Weights of a small GPT-style language model, trained from scratch on English Wikipedia.
Size: 14 layers, width 160, 2 heads of 64, MLP 640 GELU, vocabulary 4096, 5.35M parameters.
Architecture: rotary positions, attention and MLP in parallel.
Training: a variant of Muon for these matrices, 177M tokens.
MLP neurons of a small language model. Each row is named by its layer, matrix (up: input weights) and neuron, and shows model dimensions 0-159. Each number is 500 + 40 x the weight over its row's rms, rounded and kept within 0 to 999. Numbers have three digits each.
Before each neuron's rows, "fires in" lists the words (lower case) most often at its 100 highest values on Wikipedia text that the model never trained on; "fires on" lists the tokens most often at its 100 highest values on Wikipedia text that the model never trained on.

fires in: "career", "life", "age", "games", "deck"
fires on: " career", " life", " dec", " age", " games", "ults"
L3.up396:572514512456503449480613502507486431503507474389577513516492501532475539448445569494492501473565531501533547526517516445497470406529549557430512500502516478493465500478446429436543499450569533536582437498522503503494414552452525460503439515477495509492453469491463485545489475488501451485443473443516529533486502501473480475529523512521508490500506518432509527558580513572568506588474517459519521397480526502476475497520474559492458502485543469507529536535498613483504525492519451

fires in: "is", "be", "are", "was", "been"
fires on: " be", " is", " are", " was", " t", " elect"
L8.up113:477584503486465500526559576511488520507464498414488469559474544458516483401425582410534543535489503469512511506450508453407586542478442484542500469424518524511492519520460535569498489547510504506585556507441591475511519522543532438505498484451484477522472463546525493521518538533522497413507455502456509469513509568561482492483513540506495502482483502536452462492442522446521508510563519520570492446513503518515464548517477517478428522553568530439490512446495436435543533470524550

fires in: "was", "is", "been", "killer", "ispartensis"
fires on: " was", " is", " been", "inc", "ill"
L4.up538:499522475493525388439482539540480508500564528467533430511533495557428470630462492416346423464549533445491511513470508528520511531528515540454537518508527488475513507518512497551521567470505476565480496461476490458514488458449534478556497443519531469526492419528491498467486584490584509479513548489498517523486500494480465455479471567503444501443475527500479503405492491478572564551496518496519473507452434461536542482543514498444554451492470498499526502448518491463437509490528546

fires in: "of", "in"
fires on: " of", " in"
L3.up340:463493531437453482419530567545511489561486511526465543533485528536504510467562513501428504508548511454550435534512474489522533529493442475504511477534559564461543511456424494493523458466464547563513510421436472479524492537486430505569508538543446516510510431535504509466564570515592513475568454506504501455501482563505498536481487533447477542445479494510503498443533506506526424529496446455468563431498537578557476536578445455416447448562494518521505524445523511477518462488476435

fires in: "two", "three", "four", "eight", "six", "sixth"
fires on: " three", " two", " six", " eight", " four", " were"
L4.up70:499415468473473536570490466470472529523554506504520460477475577461526475520523505497432449555513577464484506531490462455449544490489498511554469530450529478521503507449503512577435524524541466511456480468504384503603436476454488492410455513550483504509497496507399578548464491465512469425497528434512496465477504503508546514535497474398497475462543503467481597494504524472512528473479533540446523498581444510522494506491574496521508521447520447581459524499562472486471489428455499

fires in: "were", "a", "are", "was", "is", "more"
fires on: " a", " were", " are", " was", " is", " more"
L8.up9:504531423518509489565498570488482570530551486532496491522479491477469408555478481503394423447480565496520459518500447503468536427522533523437483487534438473506528474518510493510442448559508496464556530459532460465542525560461457480448448498543407506479501435530456509468471457492489526431468525538446464504493451563491582486566490468496450481484600549521494530456490458508438490483505494470509512484509523546500518603491433526540540542521546508456427468475492510485519547456559447

fires in: "it", "such", "developed", "building", "this", "water"
fires on: " such", " It", " it", " developed", " building", " This"
L3.up83:540503509562591518544515573574498484487440488476507515552535520549555496470544480468511496468560552476513568519487495543506487521484494602435460476564456489525465458482481551503481458478577472504543534531491541420465561516513502517457502505551554470525529487440473480484514476490447402453505535523486434387485541543521430540554561516551453409586510544470495464545517530486450432475518460498514460460518464525457442485434486471513470476542516480489457484510481509534536428507471505

fires in: "in", "more", "during", "both", "this"
fires on: " more", " in", " In", " both", " During", " This"
L6.up513:477448518549531471417500484457509516599516505528450509516559439446514539523523432459492471488521531526511483501465410572450465462519532515513522480513509418584534493512515518472546506485519512505456443495460525485507569514450488640535479506471531404488484472523500464506598531432442496393543520520501524495586513517479490570510507483452449554509511508479486537496503482480501543497544544488524499470502523504581498573481471492589546502496431477467515504510452506449441491514508575

fires in: "two", "three", "five", "four", "several"
fires on: " two", " three", " five", " four", " several"
L3.up303:413456501475497485512483510513427567465484540528503492481472483448546506519572554481460519517564531495530487503532527457438504459438576476454493508515477431535479470446520551505439473479557440511381448576507495541541453509482463602450545509520520564538491537479452450545483526456527533465430434542491554472518471538545492511472498495493502526452522522493477519482527468590476495472513569509565525501608502545526510555462502459468494520501506442499496507503469531373481500459538497

fires in: "an", "analysis"
fires on: " an", " col", " Col"
L8.up575:468566477436504464496438467473518545529466504510515542536476437485524586446482475528492479469500457521491484484517464440490526508472510539513416504529429526458433512497490459491476485496511488546479444531505491458460595588504570585450526492488393468511483542569535521523438522494490438490476480489492459414476477488490558532445523490559430573492504521497506480480449537472473508446533550481558493522536528495479418569481516616505514546523497471503484441434509493466545547534544579

fires in: "of", "behind", "before", "while", "whilst", "decided"
fires on: " of", "ind", " before", "ided"
L4.up436:531492520500436440487481539547488514459524457590498454472496540523456424502549560557488461496556555551533468430531498518412515547541513569498492511543548503448469440521403470473550478465526543476549559558458526475512524480534513536483462571566487514546476519467474493446554474515513439470507453509486527537511404522470522523511489432538549476599552472550520546557508496524492456548502483491415522482562457523472479493598522519489428447551481465500493495505507486478473521467488439

fires in: "there", "it", "i", "whose", "whom", "who"
fires on: " there", " wh", " It", " I", " Wh", " There"
L3.up52:434537501453486461508579573482535486534520447460488464546476421462471578525436490468520502510484476458525544530570496480436518517499461534549409542439503545508472447522541513466531467452512428486534483500530490468479527510503482475520505460541511472504610497471475595489492479502502394557535512427459476449471515561511507535549545609444521476484493504441562479563564486478497488489522502451571526460470509535463498543484546463557445511436515503489540475490562533522477564461510516

fires in: "career", "years", "history", "life", "died"
fires on: " career", " years", "History", " life"
L3.up352:471595434516485461454519484514493443483460431504520498519519493475583434458467488525542493532527434472520572515498403518440523483533459547504505499483484438475488543517581479455478509507523506546548562487477591497537465518448497481409530535590458493501492490472427492458466450473596511505526514479433507530514428487498501475449483509413473506569546543483495531505472499530558493556519477531537455490482538526528508540562461472540508503468576552549486520492494542384506441526467483

fires in: "a", "and", "avenue", "ave", "was"
fires on: " a", " A", " and", " m", " was"
L11.up159:478522515521473510539493462484507519437535521510520464538544449527444516503565511525420516480535529424486544510512486426454470490437493496464464477581454463520525536484484456497501444469469516536490574489465513534531500551539512514484546561483446549470463517615451431456547515501526477398472415501540448538458487588420534513491443526499416425495463450495477481504510446477478495479490549519594465444469534559520506520570450491541500486482558466495471542445537505504450474445507467

fires in: "was", "were", "are", "j", "is"
fires on: " was", " were", " J", " are", " is"
L8.up359:517475517466522465488499468479503525474520499511551445526481473452562453438538461496469484495544491496544556527496486518479509548543541505554481427512524514571582494451606506538480503522501495510523535490467502531470405530563461433532540516472470465501511431603437484411456543476515440504474468511480544511497477493475543540451506483469448539443556534525513499436482437455484499445549504595465502538520514494438501506588507490557476478517574464477490493454525539532515567391501419

fires in: "a", "one", "serbia"
fires on: " a", " one", "b", "z"
L6.up495:507480483549491439427387495511505508485466459491495497576451473495547503484549508508491503467529508494486504472528516500542554561384540518544486487479462551523483472426514560497488495484538494537521486462556480411550484467526550483502507551463511562541506438523564493516464492457506540489459516527561511535410483546530503441475487549511500551532518529567528477485470480503447513526533564492452477551549503444567515581472430504456527446584486590487495512520515556504512475463530631

fires in: "of", "automobile", "centre", "assistant"
fires on: " of", "ile", "re", "ant", "ent", "le"
L7.up332:448446453448525564457516526513538532428543525487533516509485427530504459498516626497442480494556498488561525466459528508492422516542478494487516576545484517489484500489509558505408600520538476496480464506479515485487555466506531547512428507474453513497523454510528461534431510519480555451494465511497506525466471494442525445499534552495580425563537460493521424495512472502485456475413437488561486554437553512453455473542492547504543483455499426510466575433559520479456505544502534

fires in: "after", "while", "when", "during", "before", "following"
fires on: " after", " After", "After", " while", " when"
L3.up86:474494459547557502450573466539487467485366464561514460514463430511482512513569593498478505500491437481464496488442503485485494527576530481517500468543498506506476535530500555425541486476500522547503518475480450454444480508592499496468505469472565497472422458522494527541519418420504591480544424485443511515478478476535486423461467485564533487556578449493515486544562511502410518530471519567542526458547509506476521461533465473518532458500481457527495480548543503504572567500515493

fires in: "for", "of", "to", "about"
fires on: " for", " of", " to", " about"
L8.up354:517472537494440527507517596464464501491540470550488520517483487500506454510535529482500468476533541495553565489494552527497555597514461489549476438506453494468533515452491505495503449434491515435445525523454478427509477470492482510428652554524498462479481550509550527535515512576535509469439546528394558512509481485545469475498512538489496571567554521468514539463469527458495452486511448469546592503529437510490475545451484445524511526523537403461481525556507436463509533438497471

fires in: "both", "such", "more", "early", "other", "known"
fires on: " both", " such", " more", " early", " other", " known"
L3.up33:519508512524475542409515487583464524442529513568505496549476511473448500449453550516475448465451523547527431555549441493440564459522544516506466493529521512502519561451498511467492440493478575405487501500485456487528476577439519561507449448550443495519477450495450561546468445551588425508555489469488492535520450466581478531547555513527515439506467508432462537540553526508452502497479510475496494455516507518488536488508549489433514485510482528588478426459523462477432502511468435

fires in: "during", "at", "before", "until", "behind", "after"
fires on: " during", " at", " before", " until", "ind", " after"
L4.up12:538496478547545560535529492574533534551487475542376489475473527447508486443507562494492487526461403508499499482505534512473610477542451536529483470466516531483496499559441518414495545499542553448523591491474534457478551580475517517531537564446555524464444561434579504486500493440511536473516470426494397510554454538494530488491521536549555444574572470523512495510483499465435464449483455505496502457504514484568485484494469450496538488517496463497485542490451505475525501509543495

fires in: "in", "over", "during", "out", "audience"
fires on: " in", " over", " during", " out", "ience"
L3.up307:529545502483505489510623522513459457500493451455508517518468430478523516446412517503476513525462584507504454418547507510501519502529471520486532496514520522457489546522409450450536487523433514481489476471436435426505464554487540503568575624451534500547458562515527473463541516547562481467447518455446444460437569495516518500460502494558505491511453470478502486519605452561459477519503473452476451479520476534558527492504491533537447493498516442537441507521563475510508522523549458

fires in: "was", "being", "by"
fires on: " was", " being", " by", "5"
L4.up279:459599516535608490529522487494521514543486516494511506640581543543566456484519514493507515526562504471468478456492457443519603494485477574480496466557462508544484504432486503497592487499461462477503600512454500512519559492526496524491553574422451545466505483495553515475518509511500452535481485507473478440524508513559464510487497540563500534549543547580552544459539455465513463475568512461514523476547457518582445513524459525509544511505487510460441488549486464487509541474558488

fires in: "most", "some", "more", "very", "less"
fires on: " most", " some", " more", " opp"
L3.up322:558506520498487487507545491526487574458536497432476490515506474437480498451486519583456513468502576531513500473481447512519480491522442525415513411512463537501496502539461479501499500536480505524548518510478459454445551524508422489488486478460526534542477551509517548418505489477487441519582539446540514467519542476553469421520576440469512506447520495518451512559433477494491522507563575428516477489596522546551501510526581476477497521415544538543485528550571463415534441442562488

fires in: "would", "could", "did", "will", "can", "may"
fires on: " would", " could", " did", " will", " can", " may"
L3.up463:506448483474490588527470483514402520466486513443545433518582500600470540518495489492503485485576584607530470488507490496484553554530557510493509531503410510504474489443552537542478532513457564603568481496508462432445464492479535466493487492500486498503545445508462471446551468475415501542452510533460567503519451508536489535539502494452501512526559555509467508449466506440529509527528542522483436493506480531465488485515535439481539524514439491463426459555462509518467472459489408

fires in: "years", "year", "already", "weeks", "elizabeth"
fires on: " years", " year", "re"
L6.up307:525531441495512507483462518482499558517467534511483561546578483494505461537474585521511473550463480435566534518505435417536524486527514459514499520575504460572477500404475461441517534505503508427456473539468501525476564483474474514490523466521456503496453513411502469542565486471581548501418441423476466587525467460454495530525523465492468519425477549478507444400446484525495451451464510458492487496487542482451530520514438480486528505546515478504470600535517538501442569542473488

fires in: "in"
fires on: " in", " transl", " sim"
L4.up303:501487466463530528532507450535509579545586535542462540438524491387552530495471551447492574498525490484489526583518479559465440554484449530465496567547517518483574558473437551437530439530435423494513489515490502450522529505567426479474419491522514489489401484546499429473532506448490519465546539525483497454523483549461475528450489582427500496456560503445510498466483449485582492463488481486480491494529447486532532506511531526455563466467529483483452509460490524525489449502536505

fires in: "other", "two", "both", "various", "three", "all"
fires on: " other", " des", " th", " two", " both", " relations"
L3.up137:506499535482495550491523458549472527481534507475483477568425514517533433479531538488478541567478559419495483517492410407460495485487493562423482480536510504466534480440447459573420520539450524498443542459503430525547512492462497548533437435508528475557431510510443499537476477482585517419524460471532514460471534498577476481492487456465532465459506516448529554498539514483505517557461476501496504440592495523584492508499515507501478537480437510553465542427602457470492501537470481

fires in: "to", "of", "t", "ll"
fires on: " to", " of", "ly", "t", "ll", "ed"
L7.up294:511459530442526546467521556523516485444482475527506608529425538491462478491459526537504502463469429477528466513541563499469546599518491542515511462545522482552515481469553557523521469542553519470476464484508498439511504469466440503428480511562488462505576535507519510463468466499471497578567473501500517534473478579531564510484490459496551512606581517567540538438474428470450514458530517428482532508513484454485401535493437496456509488610554493463481481505480498502451539468511457

fires in: "at", "of", "on"
fires on: " at", " of", " on"
L11.up479:541497551517464502535521508486471555542484517516466456495581419598505540503483539530488455457459513524539521479564539476477505476452514570499524536475453538516496540551497618478515539532591460424465521489408493423493478564485432477505501509437460474457496456510535463466538517495500462529520458524532430454496560482464478536575465555501543488515555449455513476511453506467491549481493414503543497448451488517456461511488447580519463546551477475482568553500545485510562536527518569

fires in: "the", "a"
fires on: " The", " a"
L3.up71:547495529496497502546523487436485548517493473464502486547431452492510502468523501490455427482608506493496536445566428490532442518491542512482519493470420482517516465475423524496492477445615501447478509512462453463547529537487461497452478468415508430460502480541501456512512423525455479515497485514517481500467472476545516526525587561524521490571492563453435536511455492565551522534615540523596480474537511557494480496495429447510515500480511478457459464533505459526466436419546520

fires in: "would", "can", "could", "will", "may", "did"
fires on: " would", " can", " could", " do", " may", " will"
L3.up131:462487413527551536516441497425497529525566468496523429490470509508512500492524525451534524493568510588498536526486469562470435539502539467562431514531538450471531517525503503481477563465449562515504489496490583552483511515577412570441518429506532565494480516494459489439492528486467495560507492505452543526526453588432489511509483482484495496475504525485406450536513549452551456600469498521566521487463502486540549515518519496456524454483529463500432588515510516568466482423492491

fires in: "a", "ave"
fires on: " a", " A", "A"
L11.up477:451513471525473583513497480525459503500553446571455570522577510514480540498524533550475508468600460445535491528465442530558487477575492569474495494536435535486494509589538468554466453508465489515502494490469478449503517471557477490492540547384471412436551412502505498527494488531483450529512561463395464517441456512492542464502547487528495486487525546497522455464492483496514469469541416450476484506499515469497538500523467517572533540592546461508485471498465500494466480585544554

fires in: "by", "after", "before", "had"
fires on: " by", " before", " after", " After", " had", "aff"
L3.up53:543542415541532460503441503517574497472486489527487426512492528458530480510456504516497533581557509510478567506518519504443485567509491466501500557481432461495510496418427524511465457510495562477452511598528417520517496477482468500520491552454573530448431550500516498426540523475517509446549516482501543519541497538512463497464450477597557496525538472519512492464553468534417553543446516555434448458498504532581521536487503549483494460553474447482553578481588464453501496462485515

fires in: "an", "cannot", "thrombocythemia"
fires on: " an", "rom", "in", "ot", "ro"
L8.up15:403450503519472526476545508529463563535529521453455549488530453559478539531440493512431450545477502543524484546503427475458496514540550557535431534593484492471556511487532469499511543406503442552512480504566542494422538513538587568452527442544463483439497492508497521483508490511494539477492469566472554526505525488461519528516464462492464524500579435434516486576473462528457449506505470522529518464536459524534426588499459568505542527508487444445509475453540441503536513509540460

fires in: "of", "enter", "entered"
fires on: " of", "er", "ered"
L4.up313:443470509494563470454453424478529465513490541561455541531527508499489412443457561573508522449560480456515403504464545470536487576444476496488434533493500514464532526486493507544488480497476560517529519493514540487552491496412434505546529514514514535502476492456505596508558489514449516530455490522443553500449497579502509468482501500575481555577485528513492504438448464544484459495412466502523441518420545451516463541536513507561478580444499464484555451451536502450453522541501542

fires in: "was", "is"
fires on: " was", " is", " ass"
L3.up499:500430418495557419483461470431475476469499517468523468497522471477539475601493546564461529532429561453510494521489500512492471506500545457493472521439531509458548501539487446537469425508535483548533590478477497541468542552497477492443445479482538544479478453516487516513540531503542526454457448522459417533488533457460494439413441463510537422505528503512509532472431481502538559473429488454491540508469433483561493526499452514576553448560523528529533563509538531466589545466491485

fires in: "to", "can", "may", "towed", "would"
fires on: " to", " can", " may", " would"
L8.up614:443459547450527524501497456478493566514489492529463513503529547452449519535500438524578476521522465534551495456536419447593434574468551528525490474559490572500541506509476548493507549541518561523536458488544516553485525542583466577495426512496476488459530500543498488461509546550467473508569531537480494585548436535466510497491546524491496514496567546490485537494476515434477457468569527416535412439465512505581436512452499502444490533504535444543485477429500462527506515471527450

fires in: "an", "analysis", "anti"
fires on: " an"
L11.up121:451541449492513533461508515464532437393496492559495498497465483492418500501467507493442525459458483587508604492454446514448546539433499531524421524513442522557497547471540483515489539560458447557473527484480545461472544508476551562543540507515452528455482508500536492527493469532492496459491498558551554440452599590573503496455540453518500573440570496468518454537488562520543475522491499454506485435480455500427482553495500548551530484510508468469507511459473560475527558504466475

fires in: "south", "north", "east"
fires on: " South", " North", "orth", " tr", " East", " north"
L3.up591:465486523537485445473542506511431481564489531418485417500480570537515509422466459480425490470488503561500459526450544478454514443525407483494506518506543511487480511506504422566554537527502481552502475527464546514547424504423522551468482515533526498523425526451467545473514450513530518488503568430502427529449524507567484522494560486514481484454471566522447462505518494422516507493506515484468476491496493488530565529464498482476458494473456513601519524507522591440497448550619444

fires in: "a"
fires on: " a", "ot", "a"
L7.up572:490516498443487506510495501455448532481518547552418501509505578510536506486522475474490519482539457460524464477457496473537533540526514485602452476557455494481594548516478528574514496467513528557508498429522478449445539532533436514477550476472468520541480491560507490489508543463474502428496485547514417609489511450457594531432501547468471481565485562473460458440509498475456486500544519497535529516542488510470549520603418503579453436487568464472477480448465504509514460428499550

fires in: "at", "application"
fires on: " at", "lic", "art", "ight"
L8.up314:454455523501450438495483427512420494567577500446451444497570587453543476473449492501458508513539499462581550533568516481445513552442510484446534620493420475495512520558535555482454527570546490464470402485473512453509501513521485490476499472439495546530497474531567560488530527513521534500551486534484539535458459502545526450519537520513474548515467515502501468537492460468465461505473547454533570403534473511543549467447531527485453534526509518459515527526474503449532537543555522

fires in: "such", "known", "named", "it"
fires on: " such", " known", " named", " It", " comp"
L3.up138:506434529531544543467460486614551546461482481545471551593518524437516510424514532519515501485523536498471513465534457431451498489533498521511503545484475473500561559469469580434508496470566558472482463538537476463545506554417475533463509509528559503515507480583492495432524538539492497505437568517508473435555505488541492490477500576457516437551491487501427407501522412534451501480564451467522498474448467521498510529487446437543493471545484487512470444545462513518440459458454460

fires in: "of", "with", "from", "during", "within"
fires on: " of", " with", " from", " during", " within"
L8.up473:430531545474408496519506498506530516518473545530527368537556509503525429475525476492533507496476476455494499506418504552529480471539458559477532492476505519489466476531457513411486499517481552491470418520451455447520491518464487527494502595473472512477454501453491476489456514571504532446506532504399511474438507490494484503542541517455526535592580441477554570434526483474494460521501456532513546474469448500557492440470438494530557550510462542532534518439494490463564491483587578

fires in: "released", "albums", "team", "scored", "received", "died"
fires on: "s", " released", " team", " scored", " received", " died"
L3.up31:459511512469500524519413535493454502509504477514514490568537462510529583422515486571541547490479498462547542481502543550542506467480506515457521558371468467516504467521506521479537525455537456586532478493582522472453462506453458533532502508533502526485528548472491486489495428533468464472521474505517489462473475519537443489497524488521508532501516553532376434420485516481479463500564451594549542549509438453485526459538468498523486520419534527481557505496474556401485562483564572

fires in: "is", "was", "depth", "island", "output"
fires on: " is", " dep", " was", "p"
L8.up507:508518498569485425513467547518552495471540536407493400512476526474516485467509612465469491468482507420467470487544502506469493502521477530531451496476439467485505525537493503453494530551584498536536537512491571444459558517485496480492485524427416522507529448467532462448553519527468465476538503492525439500502492449516488487473543553546526489470479510560521517479454469459496518514529542576636561521496508486511473509538466612557523495527523472475521592521496482440475537474590442

fires in: "a", "both"
fires on: " a", " both"
L11.up125:576502526521469529440467415511525499488459510475374510539467511549491483516533544486441500423507485497518482484436443494479532496469615567517506537523471493531551518533453514505421507511447522503394506419521527484521431561461552494450459518428475492522534482519539507522503571498488500426553511527509529483412506523502464505486482540548490480483568477458473525509420481488490580551456519439516438516447464475472468523511514532531564468476432471500488476427517543462512496514422506

fires in: "did", "would", "could", "will", "may", "honor"
fires on: " did", " would", " could", " will", " may"
L3.up147:480504513450539515514517510459549530524522520474485505533471458457482553507460503502522534549553507488500535450516434554559496499563545558434477519474508511462465478523430498514458529611479578477513531439499495506518454490466534477428561406489574468485490541546498490457488522465543494494469491504480505471636535548493556545477429524456526522467523567551512431520508439514523497504525525535484509430480457456588435463544493513476454527524505491536474499516482475428506452381476423

fires in: "of", "from", "00722222"
fires on: " of", "ed", "V", "2", " from"
L4.up447:476439506450507523475515494505559585457455483497498481552543533457422495457504486482505497485507511515543445498496528490512544535599493492532440470493524540489564551446465491484547522437540587518527491421510472476505497518482470488515504440451519522526525530490550513494438507434508506536588535436549367486525529547501560505464470450492542546472564465484434428561521520460459483498506427479471502522494560480557471537532491570484499466538464481525540461519560409481417521527547550

fires in: "is", "being", "ispartensis", "from", "has", "was"
fires on: " is", " being", " be", " from", " has", " was"
L3.up541:566552496471549449606525562412507489529486518440505484540553516456538412492511428483434492447541534510522561513504498592521537507496477551519535479451463499516478450502517564475421533583484464458542527494431429514489513514461528484466540487449484530481557499530497497556545553509511391467495517483461505430490502539482505501493453512525432591486535503422448574503451499488573493522536515484555424440497461501520479443473466532489520475487438522449467510510506539490550508511511497

fires in: "more", "well", "most", "less", "very", "black"
fires on: " more", " well", " red", " most", " less"
L3.up272:506496476528493492540545445551565533464563500473505536531481455502513530481490514564449551481506531486452491446516459550587492479531587435503443459476486477536504408447461542471504479549537445569489558437443469562517535553514438538523545484450567499553526510487447534398504456468432511522594406479543430471521502576525523527524558470531465516472505489454457549540471472486454484480509511510591500523520505510493493515496529504473521476515507520485454460540489515541456462518603515

fires in: "there", "a", "of"
fires on: " there", " a", " of", " There", " b", " v"
L7.up198:528496480449488510437505461516544552506497499536545554436550464491437478461559511519510543472577573448572446482543514508459482486588543437540498511493479581448501548493533565468493482529470452521528470487521496502514546543517441509451512520497497495539475472479520488566399496463469475557562494460484493499445453574512500439477498460529453560533481476538509526491572468561575547490585500479550476543489544440512525495482472540541540540503603463486554447423564490511513515496543557

fires in: "s"
fires on: "s"
L3.up457:534525500431568532470563519520502552527550494499486437565519437512486544428495488488468461513595580429477544546556495515505550476513473529525492486507503566502407483436472463452482458474470421565553549521491463452492529519503427506506459461508535519494590474518507490451481532495562437521550442512443488520471456459502499532425528517463551511471473520496429421538531561480573422491503478520535484459514496510556529542510509545471505464448575484459530523473477499487465507489601498

fires in: "during", "for", "in", "held", "lost", "folding"
fires on: " during", " for", " in", " held"
L4.up605:439503555517462470389518538501504498523462531468485453506516531518564443444501503507489506481571557506510475491485511529465486539457446574502494484441532483523464473526471459543522499474429526484494458418458463412552471475503458499525495591507566436532473528461519542503544530518533524552573438532535494570497512543491462541455464521581478461562629543485498458562522505444471471529494546510489540544509474527497470472566416475551482510510520492470469498541515405448523475456462488

fires in: "not", "can", "may", "changed", "has"
fires on: " not", " can", " chang", " may", " has"
L4.up275:460471504508540548595439517389437525486527500507533482478552502535584456518511468453534518492439464504569534529512499459428465493428562487472459502430492501485491479549535525522441516514509518480544433447565493486551474530513494457485459434513498497481472570429486571509552438467510503478475519528499526491500393587520523493545499527490540516524516560414468500504453533520496480566509494496583470521521546526516515527548586492489533471574420489508452466456486527501469515473448569

fires in: "an", "the", "no", "timber", "twenty", "thrombocythemia"
fires on: " an", "oc", " the", "ber", "ent", " no"
L8.up121:488534499473506495480521522480584530549447520414485556501449552531487556470435517534428504503481503495556524463537468509375567505545491528490471530472491530526454498481464462508531489522480541465522453560532473471541453548455503572395472541438462517505439530466543532467438484510510545492508480442466527488578566529551541494515453453531512483449532497487528484516540467508579529496509506487542577487414513495558442614503508558529483431508550522496473438479495486462507548529558502